config.yaml
head_dim: 64
d_mlp: 768
vocab_size: 4096
tie_embeddings: false
parallel_block: false
init_std_qkv: 0.0269
batch_tokens: 65536
doc_mask: true
dataset: "wikipedia_en"
MLP neurons of a small language model. Each row is named by its layer, matrix (down: output weights) and neuron, and shows model dimensions 0-127. Each number is 128 + 24 x the weight over its row's rms, rounded and kept within 0 to 255.
A block is one neuron, or neurons of one layer that tend to fire together. After each block is what it responds to, as a language model described it from the Wikipedia text at the highest values.

L7.down115 [ 82  96 109 131 157 124 182 149 143 133 130 140 156 141 146 144 130 155 108 104 108 123 130 134 127  97 102 126 139 161 120 141 177  86  86 160 135 129 137 100 151 110 129 125 102 161 117  57 149 128 134  80 150 109  83 137 140 143 144 124 137 108 112 158  54 104 121 102 120 175 104 146  98 166 108 127 101 112 128 153 109 108 132 138 134 122 136 107 120  95 146 150 112 101 104 143 139 126 126 150 165 168 159 104 122 144  95 166 121 121  99 141 119 176 128 130 149 143 109 114 142 154 124 123 123 120 114 114]
L7.down511 [167 158  99 169 118 138 136 137 118 182 124 144 131  94 155 112  82 145 118 119 138 118 116 132 191 152  80 143 147 106 123 139 160 129 120 159 171 137 147 112 124 100  91  95 126 163 135  80 124 134 110 126 125 169 158 117 106 153 124 152 147 113 120 114 101  87 164 112 171 133  95 159 141 121 139 136 132 111 144 139 100 108 130  85 123 172  89 150 117  76 154  89 113 123 116 171 101 127 153 110 128 144 107 173 110 135  95 152 155 148  87 128 133 159 109 132 119 136 119 142  87 118 139  99 107 111 147 127]
L7.down544 [145 106 129 122 131 130 145 178  84 140 120 159 138 127 155 158 161 140 131 137 106 140 116  95 130 134  93 177 144  96 136 122 159 100  76 127 164 108 121  48  96 116 113 122 111 154 123 124 155 137 132 182 129  97 136 131 122 116 139 115 134 136 150 129 136 151 164 178 128 149 109  77 131 144 129 137 145 137 128 136 130 134 174  73 136 165 122 114 156 166 155 102 105 109 113 155 140 147 139 146 118 154  91 143 124 145 101 136 121 153 137 103  98 193  96 131 106 107 169 125 136 143 120  80 103 110 156 145]
L7.down661 [169 128 157 142 118 122  86 134 122 107 173 153 118 120 136 165 157 103 121 164 116 113 169  98 151 125 122 111 149 185 103  90 144 118 127 145  99 110 126 146 157  85  77 138 115 152 131 122 107 109 131 151 155 163 144 132 119 143 125 170 139 121 105  76 101 103  66 170 140 131 125 142 159  94 143 155  82 153 108  82 152 118 124 119 102 108 134 146 138 136 146 149 204 110 122 119  91 106 128 140 124 113  97 113 114 100 126  79 117 165 115 132 125 136 108 116 145 118  95 128 136 169  77 137  87 129 116 127]
Description: Word-piece fragments inside multi-token personal or place names, often foreign, in lists and tables, such as Moham-med, Vas-il-ievich, Ari-z-ona.

L4.down356 [131 129 154 110 162 149 135 130 125  93 142 104 113 120 143  96 112 154 138 128 130  90  91 129 126 146 129 157 130  95 124  93 132  89 110 103 138  97 155 145 120 130 141 151 118 134 123 103 112 113 151 103 117 129 122  88 167 174 151 103 123 142 105 119 113 149  98 156 129 149 150 193 102 157  83  96 151 114 204 159 101 126 139 115 133 133 125 145 159 100 172 133 117 121 119 139 146  91  89 118 124  96 104 114 143 137 122 152 184 201 132 145 142 145 120 122 122 131 109 123 110 148 136 172 104 149 109 126]
L4.down403 [133  97 179 106 131 127  86 170 161 154 196 142 152 123 138 128 111 135  90 113 112 100 138  74 114 131 137  98 139 172 159 133 169 151 100 131  83  94 117 135 149 117 169 150 161 155 112 182 137  94  90 134  95 139 117 123 103 130 137 143 140 155 116 169 100 111 119 113  87 148 136 131 133 117 102 152 133  95 135 126 206 143 132 128 112 147 106 110 163  89  79 104 134  95 120  99 164  96 165 151 141  99 133 148 137 130 138 111 150 137 157 101 135 129 117 157 121 128 114  95  95 116 166  96 120 163 160 147]
L4.down506 [125 150 122 129 128 136 130 146 100 150 132 119 136 111 114 123 129 105 108  76  77  90 111 138 113 142  92 142 120 134 125 120 100 157 111 146 137 140 137 136  77 167 144 127 116 119 142 141 150 172 124 181 125 146  94 129 156 114 127 115 185 139 147 128 159 113 151 130  90 167 147 165 149 143 127 105 132 127 128 119 144 117 148 162 214 141 154  85 102 113 154  95 111 113 110 133 158 129 157 118 135 162 117 108 129 174 125 185 172 109 106 109  99  95  67 145 123 139 158 122 118 126 150 127 131 196  92 136]
L4.down525 [114 139 154 120  79 121 113 117 120  80 110  99  92 113 144 116 129 121 116 126 144  79 130 138 158 101 134 124 128 121 130 154 135 146  70  82 132  99 110 139  79 161 151 110 122 119 138 126 133 141 103 105  90 121 159 109 106 127  76 119 130 107 109  96 145 131 141 166 129 183 137 139 106 138 100 144 185 107 143 144 185 108 149 111 136 154 146 125  99 146 133 105 135 165 105 140 137 150 123 174 158 135 122 155 117  84 156 143 104 126 114 142 143 163 156 137 143 126 120  94 132 115 135 143 106 137  93 144]
Description: Second pieces of split words such as ph-arm, w-arm (global warming), j-ury, t-ours, plus the comma or year digit inside dates on infobox "Born:" lines.

L7.down41 [117 130 135 132 125 148 148  80 140 146 123 115 158 125  91 125 124 152 103 120  93 111 103  95 110 133 167 103 105 160 123 108 133 120 147 143  79 120 143 134 151 160  69 203 123 137 170 184 152 114 125 149 143 105 140 123 135 143 141 143 108 155 109 180  83 114 113 104 108  77 111 143 106 121 116 109  88 145 123 131  76 120 170  98 116 172 129 106  71 121 159 141 104  97 125 141 139 177 112 146 102 144 103 128  90 111 130 116 134 167 101 102 140  95 129 134 105 151 139 154 113 156 159 144 115  94 126 116]
L7.down329 [ 89 158 108 118 104  84 140 113 147 117  89 107 140 155 131 141 145 122 126 110 138 189 156 146  98 124 103 126  88 102 123 132 151 143 133 146 106 121 143 122 169 127 108  68 147 157 123 142 114 140 134 133 111 151 175 138  98  68  94  97 140 129  78 129 122 152 116 131 162 146 152 125  96 118 129 118 105 110 150 150 135 155 134 172 156 146 149 117 165 140  71 162 123 139 121  82 134 137 124 145 137 146 140 125 134 171 125 113 129 112 152 135 134 130 106  92 126 113 155 115 109 149 110 131 154 147 145 138]
L7.down366 [133 141 123 119  95 116  84  99 172  88 161 150 143 105 154 120 125 149 146 123 121 109 134 179 137 110 120 131 130 131 114 144 122 127 145 135 128 145 160 145 144 148 121 147 107 164 135  96 122 115 136 117 110 118 102  74  84 146 136 126 127 141  98 125 163 145 132 129 142 163 137  94 119 132 113 146 144 118 149 108  81 140  91 131 106 103 150 166 116  96 151 115 143 113  96 125 155 108  68 110 149 142 174 103 140 161  65 111 115 133 112 158 145 140  97 130 138 168 105 147 136 128 136 154 117 190 143 104]
L7.down377 [115 158 109  96 128 106 109 170 136 131 133 137 148 131 141 130 142 105 133 129 134 112 119  99 136 107 135 130 114 149 118 118 114 100 118 105 113 188 120 191 149  94 142 178 137 116 139 124 136 139 113 144  86  71 162 129 128 121 137 119  93 110 159 143 126 160 114 138 117 138 132  70 137 124 139 141 134 116 157 109  74 115 159 148  53 112 108 141 131 129 121 165 130  98 132 126 124 119 125 150 107 126 102 141 171 167 150 125 128 142 128 158 108 105 119  98 148 145 100 110 101  86 140 138 112 165 135 120]
Description: Tokens that open a date or location phrase, mainly "in" before a year or place, month names after in/on, western/southern, downtown.

L3.down518 [148 147 121 165 110 125 131 158 134 147 137 161 110 167 120  88 158 140 115 170 147 135  92 129 146 113 132 137 119 153 132  89 157 127 144 144 106 131 127 136 147 127 160  96 135 146 156 110 136 126 136 125 142  64 133  94  89 122 133 141 128 178 147 114 142 159 145 131 121 127 134 154 146 132  98 124 129 110 119 120  71 169 112 119 101 139 174 106 164 177 112 173 113 139 122 137 174 137  89 133 143 133 112 132 115 165 149 148 130 126 102 115 164 141  93 143 113 148 138 172 150 108 126  87 131  93 101  96]
Description: First word-piece of a name split into several tokens, mostly personal or place names such as Ah(mad), Bur(ton), Ar(pino), Ham.

L3.down50 [107  97 121 152 131 143 134 145 129 160 143 146 129 116 120 132 141 133 163 115 130 148 137 147 121 142 129 121  99 127 131  78 145 143 176 146 130 117 130 127 153 122 158 147  90 123  97  87 116 135 116 159 144  57 131 133  86 142 173 116 150  99 140 136 145 121 168 126 134 135 154 106  90  95 155 143 138 134  82 185 123 158 172 180 104 149  84 158 136 145 124 141 107  94 140 114 117 105 154 134 138 164 105 126 150 195 135 114  98 147 113 149 115 155  87 103 124 134 124 133  97 124 113 166  74 109 139 121]
Description: Word pieces inside words, mostly byte pieces of accented letters in Romanian, Turkish or Slavic names (Negură, Ilgın, Lăcusteanu), plus split fragments like in-v-asion, prison, int-olerance.

L3.down169 [139 148  93 133 143 160 130 128 127 105 143 139 122 159 139 138  99 119 127 106  97 122 105 160 156 115 129 177 143 121 131 162 134 109 122 151 110 182 115 174 131 124 145 165 150 117 126 142 140 140 104 130  88 124 150 138  90 127 122 123  96 107 106 156  86 111 167 123 124  51 154 142  91 161 117 120 111 145 101 127 134 134  97 186 115 160  97 133 117  87  66 155 121  78  90 133 164 107 165 133 136 127 104 150 150 168 130 129 108 111 108 132 135 130 128 157 162 138 135 116 160 113 118 184  97 166 120 150]
Description: Number tokens inside dates and figures, mostly final year digits after a split prefix (192→8, 199→8) or day numbers, as in "born November 14".

L4.down134 [136 129 166  96 119 117 153 112 131 104 138  77  95 160 128 161  88  83 149  79 145 138 115 156 133 144 108 115  86 120 128 117 162 110 119 166 163 138 144 110 107 157 121  96 137 116 151 135 107  82 155 104 113 123 113 123 160 147 103 104 108 129 143  84 152 110 124 114 116 130 120 149 121 145 117 131  89 117 140 165 103 119 125 144 113 143 116 133 124 133 139  79 163 125 121  74 154 128 137 172 158 135 143 140 136 135  83 147 153 127 103 156 145 115 103 119 117 141 186  71 135 164 141 114 120 155 120 108]
L4.down152 [110 141 112 135 155 124 113  75 128  82 123 164 108 124 116 119  99 174 142 153 153 149 172 130 129 124 109 142 113 141 169 154 109 112 118  71 104 122 166 108 125 142 113 128 115 144  70 129  91 149 121 124 119 116 120 125 146 113 132 120 151 141 169 119 145 144 135 111 121 121 100 129 132 164 136 172 129 146 112 143 116  96 106 129 144 155 149  90 111 127 135  70 106 114 134 126 124  83 153  84  90 162 115 119 149 134 163 139 102 118 133 142 103 142 105 169 105 145 144 174 116 138 106 128 128 114 189 157]
L4.down317 [101 147 115 118  92 121 125 118 168 135 171 137 137 118 126  98 107 130 127 135 144 145 210 118 106  86 138 155 112 127 124 138 150 165 153 157  78 160 141  98 157 109  58 141  96 117 104 157 130 130 109 131  95 108 132 113 177 128  95 128 110 137 122 110 130 154 131 124 131  80 156 154 152  91 140 103 104 122 117 142 109 168 122 152 133 139 135 137  86 141 101 118 109 111 156 178 179 110  88 183 176 139 107 123 112 102 115 118 143 173 118 120 155 125 116 124 127 104 181 105 130 144 155 119 137 128  97  86]
L4.down485 [111 146  95 152 162 164 122 131 125 166 160 135 134 134 107 145 159 106 143 144 141 137 174 160 132  91 159 114 115 152 126 145 119 108  73 129 134 161 111 140 172 124 134 110 134 116 124 187 108  82 124 121 143 124 141 134 138 125  96 121 121 172 197 100 100 147 137 112 105  95 151 157 125 115 163  70 118 133 134  62 117 126 108 125  83 125 167 116 129 117 114 141 145 132  96 113 125 122 121 146 178 111 126 197 121 129  91 108 136 131 130 130 144 113 101 135 120 122 139 105  95 134  97 155 101  85 139 117]
Description: Second word piece right after a lone capital letter at a word's start, often in names or capitalized words, e.g. H-aving, E-sk-imos, T-et-rarchy, Y-v-ette.

L4.down2 [123 152 125 107 178 126 129 106 137 110 168 149 140  89 107 133 120 116 158 122 114 118 120 137 139  83 114 134 121  95 102 123  84 133 116 136 127  90 102  97 129 152 126 151 114 119 104 129 126 105 126 113 157 115 123 123 134 104 152 151 107 162 170 107 130 142 147 132 133 166 154 151  96 142 147 114 136 108 133 104 148 123 150 144 141 172 109 117 102 134 131 144 124 114 114  93 122 103 130 150 131  73 141 163 127 121 148 134  99  83 130 130 171 126 101 144 137 127 163 131 103 107 145 135 102 164 104 155]
L4.down54 [101 128 101 110 132 116 136  96 137 121 145 148 130 138 120 101 133  75 148 144 135  91  98 102 130  89 130 135 159 127 130 142  93 126 122 107 125 134 141 147 132 151 161 121 159  99 150 124 115 110 128  96 132 161  98 103  93 112  93 114 136 135 172 102 123 153  88 134 145 116 141 157 108 154 122 138 150 110 172 138 115 135 139 124 120 142 145 156 118 168 109 161 105 122 130 123 125 143 133 116 134 124 158 117 139 145 132 125 155  90  85 141 151 166  70 123 139 149 123 108 113 119 137 138 129 104 108 158]
L4.down255 [116 150 157  88 115 166 109 150 140 144 134 120 112 127 113 142  99 115 142 130 163 129 137 113 143 110 107 126 135 125  82 141 107 101  85 135 133 106 160  65 146 110 154 113 120 124 104 135 115  88 144 122 126 131 148  93 144 114 125 127 103 147 109  81 121 189 122 150 123 115 103 105  95 158 153  97 156 143 136 138 156 164 137 125 133 160 159 156 118 183  79 137 168 134 147 127 140  70 164 130 139 113 112 150 139 131 143 136 153  97 122 154 109 144 113 128 144 133 130 103 122 131  87 113 135 148 116 126]
L4.down663 [152 142 134  90 165 139 123 122  90 107 152 130 142 114 110 117 125 145 161 139 123  91 136 128 146  87 145 150 124 118 148 104  99 135 138 141 129 109  65  79 147 131 139 174 114 119 101 115  97  90 126 138 158  99  98 115 128 121 132 113 114 150 169 126 126 157 141 109 125 150 139 139  84 166 166 114 135 125 137 117 150 114 136 158 128 165 122 114 124 137 113 141 121 106 147 116 117 102 129 139 110  80 107 154 104 110 155 145 112 120 115 120 191 140  85 116 106 118 137 138  91 125 144 140 105 157  95 145]
Description: Full stops ending a factual sentence in mid-paragraph of encyclopedic prose, often after a date, place or organization, before a new sentence like The, He, In.

L4.down105 [108 151 139 111 147 119 125 126 134 113 115 108 138 111 134  89 194 107 106 118 129 100 171  94 122 130  99 155 101 161 141 127 110 130 159 124 159 110 121 115 135 168 117 161 124 113 194 125 119 144 147 133 111 129 143 129 117  89 176 127 145 149 119 115 163  99 142 127 125 117 160  97 171 105 123 129 135 150 164 157 135  95  84 119 103 120 164 120 147 133  98  91 133 136 105 159 126 168 106  49 164 109 112 114 173 145 129 124 153 131 122 130 108  94 167 165 107 154 124 116 141 106 129 153 139 111 115 123]
L4.down400 [ 85 139 116 144 185 122 147  99 114 113 118 143 157 132 127 141 116 121 105 138 119 105 140 105 130 127 105 155  96 143 123 145 152 165 125 132 100 141 143 104 118 137 117 138 141 132 111 145 105 126 151 134 139 125  98  92 139 109 156 113 159  96 166 134 139 128 145 148 169 106 124  73 141 167 166 108  86 147  98  93 124 121 135  99 134 131 117 111 119 129 108  99 105 128 127 146 155 107 116 114 128 192 119 109 169 129 135 131 123  77 151 151 138 122 145 166  80 133 159 157 133 132 182 161 130 135 154 145]
L4.down446 [ 89 136 104 133 165 132 108 105 123  76 126 140 119 121 148  91 129 121  94 145  85 151 106 133 122 141  73 123  90 108 137 138 137 159 153 137 137  97 135 117  99 144 163 133 134 119  75  86 113 111 127 112 147  91  97 133 136 127 172 125 147 108 139 161 132  82 146 168 194 132 150  93 115 124 150 102 141 139 135 131  89  85 111 109 102 164 164 126 110 170 119 127 148 129 132 143 157 136 102 119 144 159 141 127 100 125 115 119 130  76 106 124  87 134 100 146 184 137 111 150 194 118 137 149 129 150 134 157]
L4.down672 [ 88 180 124 130 181 123 137  74 162 149 171 102 133 104 113 163 126 155 174 131 147 113 161 137 138 114 103 133 159 132  84 145 128 170 129 162 128 116 160  89 140 118  97 128  95 142 129 147  95 155  92 126 104 119 130  87 106 164 125 121 129 169  75 145 126 152 129 140 162 140  87 126 115 129 101 134 105 133 115 125 119 137 126 182 129 104 138 146 105 142  69 122 144 142 129 132 136 129 103 102 144 123 143 118 132 135 117  75 127  96 158 142 133 132 129 117 116 148 146 136 128 146 141 122 133 138 131 125]
Description: Prepositions and conjunctions that open a time or circumstance phrase, such as after, during, following, When, With, often sentence-initial; sometimes mid-word pieces like h-ours.

L7.down137 [147 118 104 136 141 147 157 145 145 146 140 122  87 114 132 122 178 124 127 117 152 159 125 150 123 101 127 118 161 132 110 109 154 147 160  93 156 117 116 108  66 130 139 103 163 105 145  94 113 142 140 148 136 120 132 117 110 168 134 128 127 132 118 100 189 144 135 119 131 127  75 117 130 149 110 146 104 141 119 149 113 121 112  80 140 127 153 184 122 165 112  98 185 124  95 142 137 148 139 147 130 132  84 139  99 123 108 130 132 102 123 135  91 137 125 113 123 125 170 134 145 142 128  98 141 131  90 148]
L7.down184 [171 172 138 145 128 137 128 144  87 142  99 118 105 155 149 143 158 130 151 106 105 108 126 121 117 149 131 148 117  93 114 116 116 156 166 138 105  77 153 111 163 135 109  82 113 169 146  99  95 153 146  95 149 131 149 143 105  99 116 146 146 137 125 100 134 105 175 151 131 111 129 132 139 115 124 120 133 176 109 161 127 111 144 102 143 130 109 115 116 156 116  92 126 129 112 125 124 155  96 147 139 115 121 143 150 139  94 124 184 119  83 109 103 108 103 102 120 157 135 105 157 125 145 156 103 135  90 114]
L7.down384 [157 161 112 123 138 110 134 180 145 137 109  61  89 144 156 163 128 114 117  79 157 135 148 122 151 154 128 112 163  88 102 156 122 135 166 147  98 148  93 117 139 169 116 112 131 132 140 125 117 131  82 108 114  65 150 146  99 167 131  96 139 111 107 118 165 123 112 110 118 109 149 124 140 168 139  89 140  93 127 149 115 116  91 158 129 130 118 138 151 124 129 118 148 137 126 106 128 167 106 135 134 173 107  99 139 150 108 144 118 151 126 145 126 113 141  91 170 127 154 139  91 150 146  87 155 160 110 134]
L7.down415 [104 165 124 159 159 122 102 130 136 106  63 126 132 124 138  56 123 163 111 153  91 126 141 152 100 160 118 145 134 151  95 176 108 154 104  93 138 145  92 137 144 134 126 160 150 134 138 110 117  88 168 100 129 116 125 210 120 109 116 124 131 120 159 131 132 113 101 113 162  87 137 141 110 151 148 121 134 112 112 150  90 132 130 113 127 158 118 132 169 132 109 151 113 105 143  98 155 111 134 114 118 152 123 125 104 157  99 106 130 109 175 142 159  98 122 148 147 132 125 154 137 108 115 106 160 143 131 105]
Description: Short word-internal pieces, often a lone consonant like v, c, b or d, splitting names in tables and lists (S-v-etlana, Che-v-rolet, Que-b-ec).

L4.down156 [151 134 122 134 117 121 151 165 100 176  89 126 152 101  89  87 115 110 119 103 127 145 118 140 145 110 158 102 147 113 120 127 114 142 113 106 114 104 153 149 126 167 111 145 123 131 121 126 113 111  90 113 142 154 118 185 124 120 154 165 156 128 107 110 121 161  90 143 104 154 142 138 158 137  93 114  79 100 116 145 117 151 121 157 168 131 145 115 149 126 120 157 122 162 153 145 100 158 162 127 102 134 125 106 146 155 136 107 109 145  99 118  95 124 118 137 107 118 110 146  75 127 125 104  86 125 169 151]
L4.down212 [162 137  89 131 106 143 166 145 138 184 164 119 121 136 145 118  79 108 119 143 145 127 141 131 117 100 171 132 108 128  74 127 105 180 102 137 133 151 116 135 126 112 121 131 117 133 127 177  85 123 118 117 152 130 149 107 120 134 102 153 104 129 112 159  67 102 116 130 127  60 150 175 142 151 138 118 152 187 119 121 141 134 145 123 189 166 131 129 117  99 101 165 107 167 157 108 132 134 103 154 123  95 147 122 128 122  97 145 141 124 115 105 101 108 121 122 129 154 128  88 112 147 160 156 118 159 111 107]
L4.down335 [116 114 106 124 135 150 167  67 138 122 135 135 148 149 129 137 142 102  79 134  81 129 132 124 136 125 117  83  88 151 119 169 119 139 157  96 125  89  99 125  94  90 103 182 121 118 120 145 140 137 125 123 130 124 152 108 126 146 120 157 136 102 136 144  90 148 151 154 141 127 165 112 147 120 162 120 157 172 172 162 121 125 125 146 135 107 145 123 159 116 166 152 118 129 107 118  98  97  87 164 138 116 151  85 109 107 134 140 148 101  96 119 166 138 119 111 136  94 101 119 121 126 140 140 119 135 115 180]
L4.down351 [151 130 110 148 139 177 112 152 126 126  98 128 179 140 146 162 105 166 104 144 120 139 137 156 165 130 132 143 103 138 129 135 123 118 144 162 120 153  86 165 158 143 149 159 145  89 155 118 117 133  96 186 109 104 169 107  93 133 165 168 117 144 133 145  95 111 117 105  68 144 163 120 120 113 105 122  86 135 130 163 139 188 119 130 148 157 106 126  94 104 108 119 169 121  99 131 120 138 130 126 167 141 135 152 118 131 123 118 135 149 154 126  94  77 129  97 132 184 113 116  75 136  78 100 142 125 100 123]
Description: Second subword fragment right after a word-initial letter or two, mostly in names and foreign words, such as T-and-jung, M-and-atum, A-w-ami.

L3.down453 [134 127 129 101 154 120 102 133  82 119 125 131 128 148 121 148 159 124 108 140 108 127 157 108 130 129  96 121 122 145 149 154 165 138 112 176  87  95 145 145 128 108 168 131 134 106 133 150 139 158 157  93 140 158 114 111 134 101 126 100 179 180 143 135 146 159 121 127 150 114 144 118 116 161 157 153  89 159 134 110 101 120 118 147 158 155 121 146  99 182 112 108 107 145 140 137 136 128 117 112  82 110  75  71 141 109 109 125 147 115 120 122 145  95 144 154 108 165 158 147 121 101 156 116 119 150 158 149]
Description: Fires on clause-opening time and onset words in biographies and histories, like after, during, began, started, despite, following; also word-initial fragments like profess-, organ-.

L3.down557 [123 136 146  79 193 126 142 152 166  99 131 112 148 101 122 116 161 107 140 102  89  92 163 114 135 144 135 111 105 108 115 177 149 155 123 103 150 106 146  93  94 104 113 137 125 121 123 130 118 138 148 155  83  98 149 127 129 103 153 110 129 174 120 156 139 129 146 164 110 156 129 140 112 100 115 130 119 144  98  98 169 110 139  95 147 149  90 127 106 109 118 116 152 134 116 140 156 143 111 169 127 101 142 123 151 124 124 129  97 155 108 209  97 158 102 113 116 141 150 152 110 116 132 117 107 158 107 138]
Description: Periods, sometimes with a quote or bracket, closing a sentence mid-paragraph in expository prose, followed by The, In, He, It.

L7.down122 [110 153 124 136 138 181 101 107 117 125 135 114 145 125 110 133 159 148  98 142 127  84 113 118 129 132 117 131  99 164 130 108 137 119 108 104 175 117 161 109 147 143 115 113 152 128 129 128 175 145 141 122 104 142 122 143 145 111 159 139 122 174  89 126 117  93 153  75 140 140 129 117 111 131 110 145 146 106 118 143 148 117 127 145 166 149 121 153 119  93 101 129 116 119 127 159  99 129 143 161 124 111 123 115 112  84 103 149 132 113 121 102 120 101 119 154 116 121 128 139 102 106 122 159 114 138  75 181]
L7.down235 [125 125 114 122 151 140 152 128 108 117 115 137 133 121 132  89 170 124  98 174  97 100 133 103 130 142 111 143 152 122 142 126 125 117  89 102 101 125 121 119 132 156 117 158 160 133 116 128 130 108 136 135 132 136 109 110 124 143 150  96 139 112 149 141 172  99 161 131 175 127  90 113 156 154 139 116 112 162 145 148 106 134 139  58 138 186 131 124 105 151 136 124 101 138 150 162 117 137 111 124 125 131 168 115 113 102 134 137 138 112 108  87 104 134 107 176 141 119 129 158  87 145 117 149 134 133  78 180]
L7.down350 [111 111 159 123 106 111 127 116 127 117 156 129 103 146 121 139 120  95 111 131 120 133 127 114 121  96 133 179 151 137 128 160 133 128  96 129 105 126 139 115 150  86 149 123  97  83 106 111  69 125 148 153 114 123  93 101 112 152 124 143 122 102 158 112 128 174 111 132 104 153 109 109  99 131  91 122 105 130 167  86 108 114 140 140 173 127 211 105 143 151 119 127 162  90 117 115 131 149 131 120 107 135 101  99 136 116 125 146 147 102 156 119 151 112 132 146 150 145 120 121 122 137  97 110 144 115 117 130]
L7.down466 [106 118 127 153 178 152 157 141 111  81 142 151 136 111 143 131 132 148 100 146 113 117 117 162 111 117 131 118 141 114 143 135 156 125  78 131 108 138 131 132  99 134 120 106 160 133  85  97 125 109 111 158 117 157  78 111 134 159 140  88 127 139 131 150 165  95 128  87 115 146  94 163 105 126 177 111 141 145 134 137 104 154  92 108 133 180  81 107 125 115 136 120 134 168 159 163 164 152 120 179 111 192 119  98 147  96 170  97 107 155 154 120 113 178 136 119 123 116 125 142 140 111 128 148 131 104 100 107]
Description: Tokens inside a sentence-opening adverbial phrase in Wikipedia biographies and histories, mostly temporal: In, Around, by, Throughout, Prior to, January.